From a checkpoint of a small transformer trained on Wikipedia: 3980 steps.
MLP neurons of a small language model. Each row is named by its layer, matrix (gate and up: input weights) and neuron, and shows model dimensions 0-191. Each number is 500 + 40 x the weight over its row's rms, rounded and kept within 0 to 999. Numbers have three digits each. A neuron's up and down rows have the sign that makes its largest values positive.
Before each neuron's rows, "fires after" lists the tokens most often just before its 100 highest values on Wikipedia text that the model never trained on.

fires after: "S", " s", "s"
L9.gate374:514453535510472571520547515506504499447548556470527524413469539523451476526426537452526442542488469459560494479487490455481495511503527524465515526474546465476460536515484528500530484460573519481468440456481497526458477533570445430443578455441534566490426485526523499523416522520407411488525518449503473506560483524489491539491545419514471518559552471502490498533494491509529408499489562554556475461500481557530547465567475541428551559528564490529496485508479539487527560404549462478517486448548480441450473513475506514454515503505498548507595542530540488535555492512424486445
L9.up374:462494491429522475547571502503474532489483541582493554506498535459502503472493524508569446595497534518471574526404547460560504540512464596529510502449490540495469512535593531531444504506468537543457536493471515499484467462524439505569428515468445482548553488490498546495487464560494505467455521553547549538483548467512485471552499536498426494481522458497541471485529511511590376503398515528472540466509525465465546528550436528480510562527539508493449563463493487469521464579495436507551510549445521528441558448476463515455503489430472498497584491462475483545505474502515501468

fires after: "m", "i", "c", "a", "o", "e"
L6.gate350:464571512482499536497508503455503511444488450493456452514566490511510503442488512493496506467497458534535412469547531572502544513527471537525588484488483564490585524511566379528496483544485584514475528554506497534449518529566550510552486466442493579531455458507464491472458549552521441433478585546534489475458572541513497483522550465515448532516418478532487487555445548483491491508510493460485477546464482463499594487573494587550373491513542505526538481503469506520527544484495459553534491491510533435444572515512528465567423493476444529527545542499471473492486504496507512480
L6.up350:479510422522499481452545506504511545530498462473567473495531478472481505458449570522528494521453430473646486446552508486505458609575523446486577480561440506472481498480526450452455480533540452480489528492542500470498560472475480572509501539476521538520504517545532460584453484537485561438529520564528517514534508493569524474449508564489409454510493574453468510459533545408486468507463481493445473468479554530504497462529482492447470491497504508600503553511451446503520441516551430487479510479532477553515489464514473517563433522545519484487487499498454538528479593510533559453

fires after: "u", "r", "an", "al", "or", "ar"
L4.gate438:504469472453549431440501469513536405492478466381489552466451540478512463435421533496433565546495474485500536562467525492529526560534522577424507504518500479522500482525469455553469520547481474559483500437501510437470499560433502497410504535484547512479502478544532577463489471493408522524487470519554405594517425496562437513493466569487594500528506533526547438548490488530517421507482516454471478518500496550515601506481466468537531569487505529504450502545507477470493467541504491459439498509497551486463480505506474531453474515545544538520464503524507529457519441455467478528
L4.up438:520495601464492522447457512456564487570428485526402572422460391515522490498528490457476534487482464481507555527447514511544583523523494537476519501452515489514485557527560492473509499486613438466538511514496515516526453511485570482444550581431559474514467519531545507519525522496519502442455592526516503504404499559510514504454543523492471431540547457539548475517484545483423512420470487497512435470490537519484551536435546503445539499536490493484467480561372497453487442501560535445541489470513504507509488533500482521478514487528525528467521475534509504474531457437469475484

fires after: " s", "c", "er", "m", "r"
L9.gate275:490525518454504605463493437491500473530524436569486519554503528447421571504534501478481514506469498560532530444472461465434465543480532460463541505561510553455558475524477494507491541512493619432502446418556476488503513509612424536477506494563480614509491452468488535511556436513502561455453490490502534539488475535505565529543560438558491484405474515581516510484469497515504445479504491463537552510540515580494551543514471472511534501525526463543526522477447511560469549487477432459494532529501486417413510475517530541467466463526541554489544466495510511506507515528496512508
L9.up275:513447526541524503450436537504493537489468482411580491539553531488475596518516486463495527477476498460470402458398510536529470565469518451458574498494552540513403442529448523416512492453421446507465554484551481510539479528456543548558498519409510510467479490475518482426526476468436522522546587461461517449508438523563470510538491479485490548502492554447477570477494528456500541523531519518495429463541519563446545496494505457486524547518543526508487506536507436537509482503525521451502489510499415510554527433467492509517564595507530500443491506453528489511498459424514512484

fires after: "c", "i", "or", "ar", "is", "r"
L6.gate493:459480458524537546475484560473500477481427521542488542566497512496515485495410489516509544571556525530534507533513451544510522531526467502435441479459609516476572519479492424467517512490431400509482495489551486466512438475464478555529503533510562577470525463489503508527532503448523510534561527549501509558487483503541484532551554521499514535503462499499446501537586542561618519504576507465522510473547507517455522436554528470544535541468485511522517571455552605466512491600432538531534505446510512472513488422494496498515516509522525550425434518586482493476504517556543487478
L6.up493:523505529500531575557486452527524507480483503532467549503428533506515510486407530512516570564563444534562492546527428525520499521518450450478540536520507537482530496520484489547517522457539446489500553464511552527500523516477496504445495476460532499559533427559491511540502528546535554484478521481543550530530435502457512471490477475469450507546503462518486490469469583494382543452484454548444442484523507519452464546464527583363482500485458483504542498503496510441470488534562495522411438515509453475508536510524470503625526545503527420510440509452534529493544475505581511593

fires after: "an", "a", "e", "er", "r", "R"
L4.gate274:488507494505448504504474492554496559516540475418569507575544517512518541425561556487479549491490523510520459513475450479435548593540540497493589521466493522500495548482536535530436526452520478465559488467542443491530535522505500506468593547528475516457512495506528525546480503476520512532500524501519472560471477536468572536514445449481489441519490544552489508529552526559437429519496518532501422484544487536517600493517530467467571489514478512515568493488487482595530494516465499482478502579559440596502555419549474487438431526454478421480501511502442544505490532447438409473
L4.up274:521454559518588542553525440581493544510431514442589529493549422523507547461493527455431472527476463507505546408500559417535520572501465455502505498471429459469518509514494503544477467477472437454580503476519468544492502500501496518513538544441462483505537475498505534480421497459568534465469464528471519484523488470486488545506573478463403440545528481476464534424499559564447489459521496515485586464526531512533579578504572494498502519571516493500526555518522478499490466486468509535506488482453451527507508470553442522541474529483535447460575479493490510505519548463481476379

fires after: "b", "c", "\n", "t", "l", "m"
L4.gate263:513536516511519564510583506555489452590563454552486482528498503486496501438532409395484529527492448450478529577482462491518452426514497530585513533444416545478484531490536515496482493543551494498516502525543457499523475563467467478412445496498486508423471455541567514437477481596511517491521524504515515569484510479454479481511454476538479585463563435506473475487460525472524482521467542494539538546493490479486526566452535447489532505475425564585569574541475494470479500448463498519453566510514545484457502502492420413511482467465490475477475459512504513467562515515538481570
L4.up263:445547460434546494509524523494479565493528439494567581502465470463455522504509486512506553539476555480479534554473457465510472504509483504467516476607576517510479477429493515460463488494496453536486483497518431599476453527519505535393426537494463552503438534493514476492476497472523491530552523411524540466527599514490477483553547514432528528538472541538535552532459469410559477487501459564573421468443529546497490504470516482513463465474474559530519513493531450521496502549457532467473400544422481557510543520477443510455495522476547449477543480520486490557535461566434479525

fires after: "m", "o", "er", "D", "d", "h"
L4.gate503:510491535568494435467468445485533498491466469475560527581451406410484481458506518472475524552530485532543519454419542461512486557472513464465610516471518469579513482462455421473449559524513499520423530437584490499565465496485430497530481546547491506501495465547568548449542456481462557520479472527557501505518571564486540449493473487489528479516541469518533509480467458561519443480497502456545521519565533503510547434460503478498486437444559462485506514519535474454549568515541458433486535515448510560457518537483534437514496486516481477463524459454561486511556410516462455489
L4.up503:503552497589514527462523459497490505493402465461470526524497421502512550507542485430499580513485453526546538476442472510461482473590530551445568532571478475507472481428503507480538522517470482534456568521523527514505512431440503416480491543538500508506492500570531562458535476532454496497502491508485512469536471519481511478527429473468482452469473508474499646478501580542496456526534455515463519522493628473536523496462496473549444458523520470531471518503554473479524511513517514548521509545443566569554540526528447515508479429467501469490539534484475521458549452441412438426

fires after: "or", "u", "an", "in", "S", "V"
L4.gate102:502533550489451546552566434500557507455483502493552562555484522513425516506465461490538554501550497493525474531470488499515565538511537461592543432453500508524494487521455468506481496483537488483448505487486458524537510533495597535505467529532479510541517450522459523464479519504517420580511509437519494516513482569569535505529553532463466495615473510468480504498582548551475407442519585485462508594533514537480509438494572504491448462422497508506395541566515430482508526512520491519518526484505510501625477508511471462449457520492456451534479542466536517516469534574542510461
L4.up102:471504499442533485526528422548524534467514464514463498555587591540499617498481522547516546578485541526434531507503493500488539489505503508464535531481522476497452466506504518507368428477532555487509512473510502467510481539560421464540532540497494510504530576520539503502466496574495537469535537544528532576517499524488534454508523471439477412510501459435462468479513610502537408595526494534487429510455488476572419500513505477453516484503453520510434555498486535565515491450509534523476556475470486462466427503474452500470534475450519514463511524460552489471453528502551512422

fires after: "r", "e", "l", "o", "h", "c"
L9.gate507:556423462476454538420500536500522550537492457552482511455500513560488522517451513503475486517437482507490576487441463564534464493534511494516509506527410473545513537420507480483468565467538532423494464454512559482514495541495490424532493513505551485423435567438487507508451496513521512420504473510562543483533526514547605535453517483506503499518511529539466492479535531517537493521544468491494619477527528492519451585488465487443565516464441439501448463537405519561553468519454523553497495488505498496539447484487497428517617561507479513440478507465503530422505545504450548532
L9.up507:483432465449538540475527438489515439506480536477480507544521538416603549493510491439487488504463517495640482461517487562522510536461505442492462526501489500505447502487479554567501509471527483498483563467486518443437517519490504532500488486436457522497520455477545425538451471518546478490466493503449492485534461530508433512511558470451461572499521505431549455521545465439482518510451455445562468454488476544475522415439500453425461572576515540504539467557443461483456529514434503511439464467455424492540510554528446489518516461466486423498474474494502617542504475471483479539

fires after: "t", " s", "h", "S", "is"
L9.gate477:472513525514463555542560461487466499520509504556537501490512399583478535517448564426506477575503454479526450541462441417529468547448499516452528528493470440513500513469535547513516472497527538468531509424493438487477474483594489540464505497472529531520506405500541476476412552431576495498504458403494480447529488517450539416575545474439581546600502488481493500512444493496457551507537519462531497497475541482472492463485445513460517531484516532445483446473585500498514480551450523487504524505529489513474479499431529550463494481523502470498438425480467460509519497380483527516
L9.up477:488533516524481486500510463499556561507466443500536538492521405445525469477532533420435468489555515512446540487477524487564504498517485527521407540517421516451481537490494450456423469477488549480445550532477482539476471554498492526506491484538435446518527493451548462440483563491525523450514494551499430498620560534510542484578482551460554494496514550586532522514530527495486470533513535498434500500507506522513478621436457443465457412483551496557490490513527530526476458495570522436467526507521513508486533485526443554492509506438521485548559589509454523480474463421454508438

fires after: "b", "d", "c", "U", "W", " t"
L9.gate355:459448384396473504478534453460509555505562570511491452486446510473468462469572526524453523478540422476558522481451529493446501486449557585461491454504490460551545500465460564410433482516484540512579471497595540546541563496466531490523472527490492453497514490528511556504536517520568419508488528520523523558522487496458574505514535541468432562483481532580443473440532519491525484487482480433460476578467485495520450537518531562509528479541478506527508482446528517493537469433478488498427506506500441441485447494453503571505505559518522511595516509485533512523519489455488490476
L9.up355:489463472437498450502489505470542530505495494519489471514488489485491510494471454587580469512460485508511555438430522542435445567524476543512439546526500471538491443524450479461451447575489534551512473505512508519492445465435467447536546545449495463500542519453445549571570573526441438550495482523420534521520450508465493519558419521444481470481469472508463478482491509528585508454452498494443489479592538507500460503516473417492537476488519514529500539460496488506548510594509453459513518474469483470450474565452469499566497487485538577474596527536448505440460472549550538402

fires after: "t", "en", "n", "e", "on", "an"
L4.gate344:450568513503491574491513470495530465501499556532453475531506518574500537525572487416458507492531442518428552499498446403492439478504443535435487491500548447515563459508524493529447584454563503490554503496528511462484574550452541545504480550517471496470492542520607548515493495496457467501534466438458490498493466529487565503461526506487480470516500593504486443490549511456525504500508570502488501552524512528519436541528462548459456527505508498538443438486465480510476542468524514533466454487502458513516518455537555549524586504420501478518579490446603535537412492507430468592
L4.up344:494495532460473504445523519539577499500481504475566523443548475486504499484447526502510542519536528529498471534497521579483528498469468419531543508493472490551494589460490523519515487565437534449514503464573475473508554500461539415437445512462562552480492505511534537552410504514446556486469459467529466457476515547517545549463449489483511445494499399516533520506498463529419513476487476525477430500484560512464459482517513497472514511525498537520421444495399516500450466559573500561439444543503473476488569496431506480433447563608489465540560497437488534467507487480599458512

fires after: "t", "b", " t", "-", "e", ","
L9.gate56:493509460420440437536494480417487455515556541448546525477480503535470494564469518446540406530407474488469526492480550450555461508505486532502523517511581540500514492465422481495479486496428495486514506532553468488495492504524500549544562580521523483503502485487512433478498513547464448549477452446533462428479493440441481603416524437459493589500475523465476533533493487466535496544485543470505588528483461495559409500556542521478512482455510518495449445494544540551514464480527510566480483515535489497527437483533433549570521493542539456507560504553508522468428549434487498564
L9.up56:527483513425429452488476506427499531542526523493486439437527455443519478500494489535550478482452488480511502452451519464582498543429492483502505582488481489470512521535494442445488573483434551478520507560501529435495493438545477528417534535485507512531391454499579552491493532567485530500458393500541516469459476456464516553492472505464470465475548525501425463509499488513525547508534508439492473521483562531575487496461468534473551535504514488514445478502468579436506540465523525441449511490409455477543525457538392471487486438507556467514494585557475523496460522422540519489

fires after: "e", " t", "T", "l", "r", "b"
L6.gate73:522571397507474488528543479439528491513558527469560502451480555449486436533537520450505524485447472597512532462517487411545507493534514536466515413513530486460459504482554503477464615552516479461586497556505520524496489497536575487475475511535505555493465508493526547487483553470596455561501501482517498440527511423480395540431467543438536499488524437459519482559559443503525525487456476545452502508523527536465509561530558545538490492505548519481551496457562484498491529499503522515551513518481521505574482534563479503453436584441473480427521528527456564509499524547499527489
L6.up73:573504447479532538506505498476456530500517492534508565495466495468531457575529511520505484479457477544505464463548500394500524594493491582453468554506526494490491522430477595498528504504466523486521552549451443540487466519518470511461494507554542542505495511494448526460466473569532517482492466479466514459397521452421504536472425506457522457565432547498559495476516534500474512469507519514539464486521496518406547426551458545544438474441511479485483500544500500570492490536495492500502482534464542553545542487479430387408451486386508492466549575486455529531578519488478477506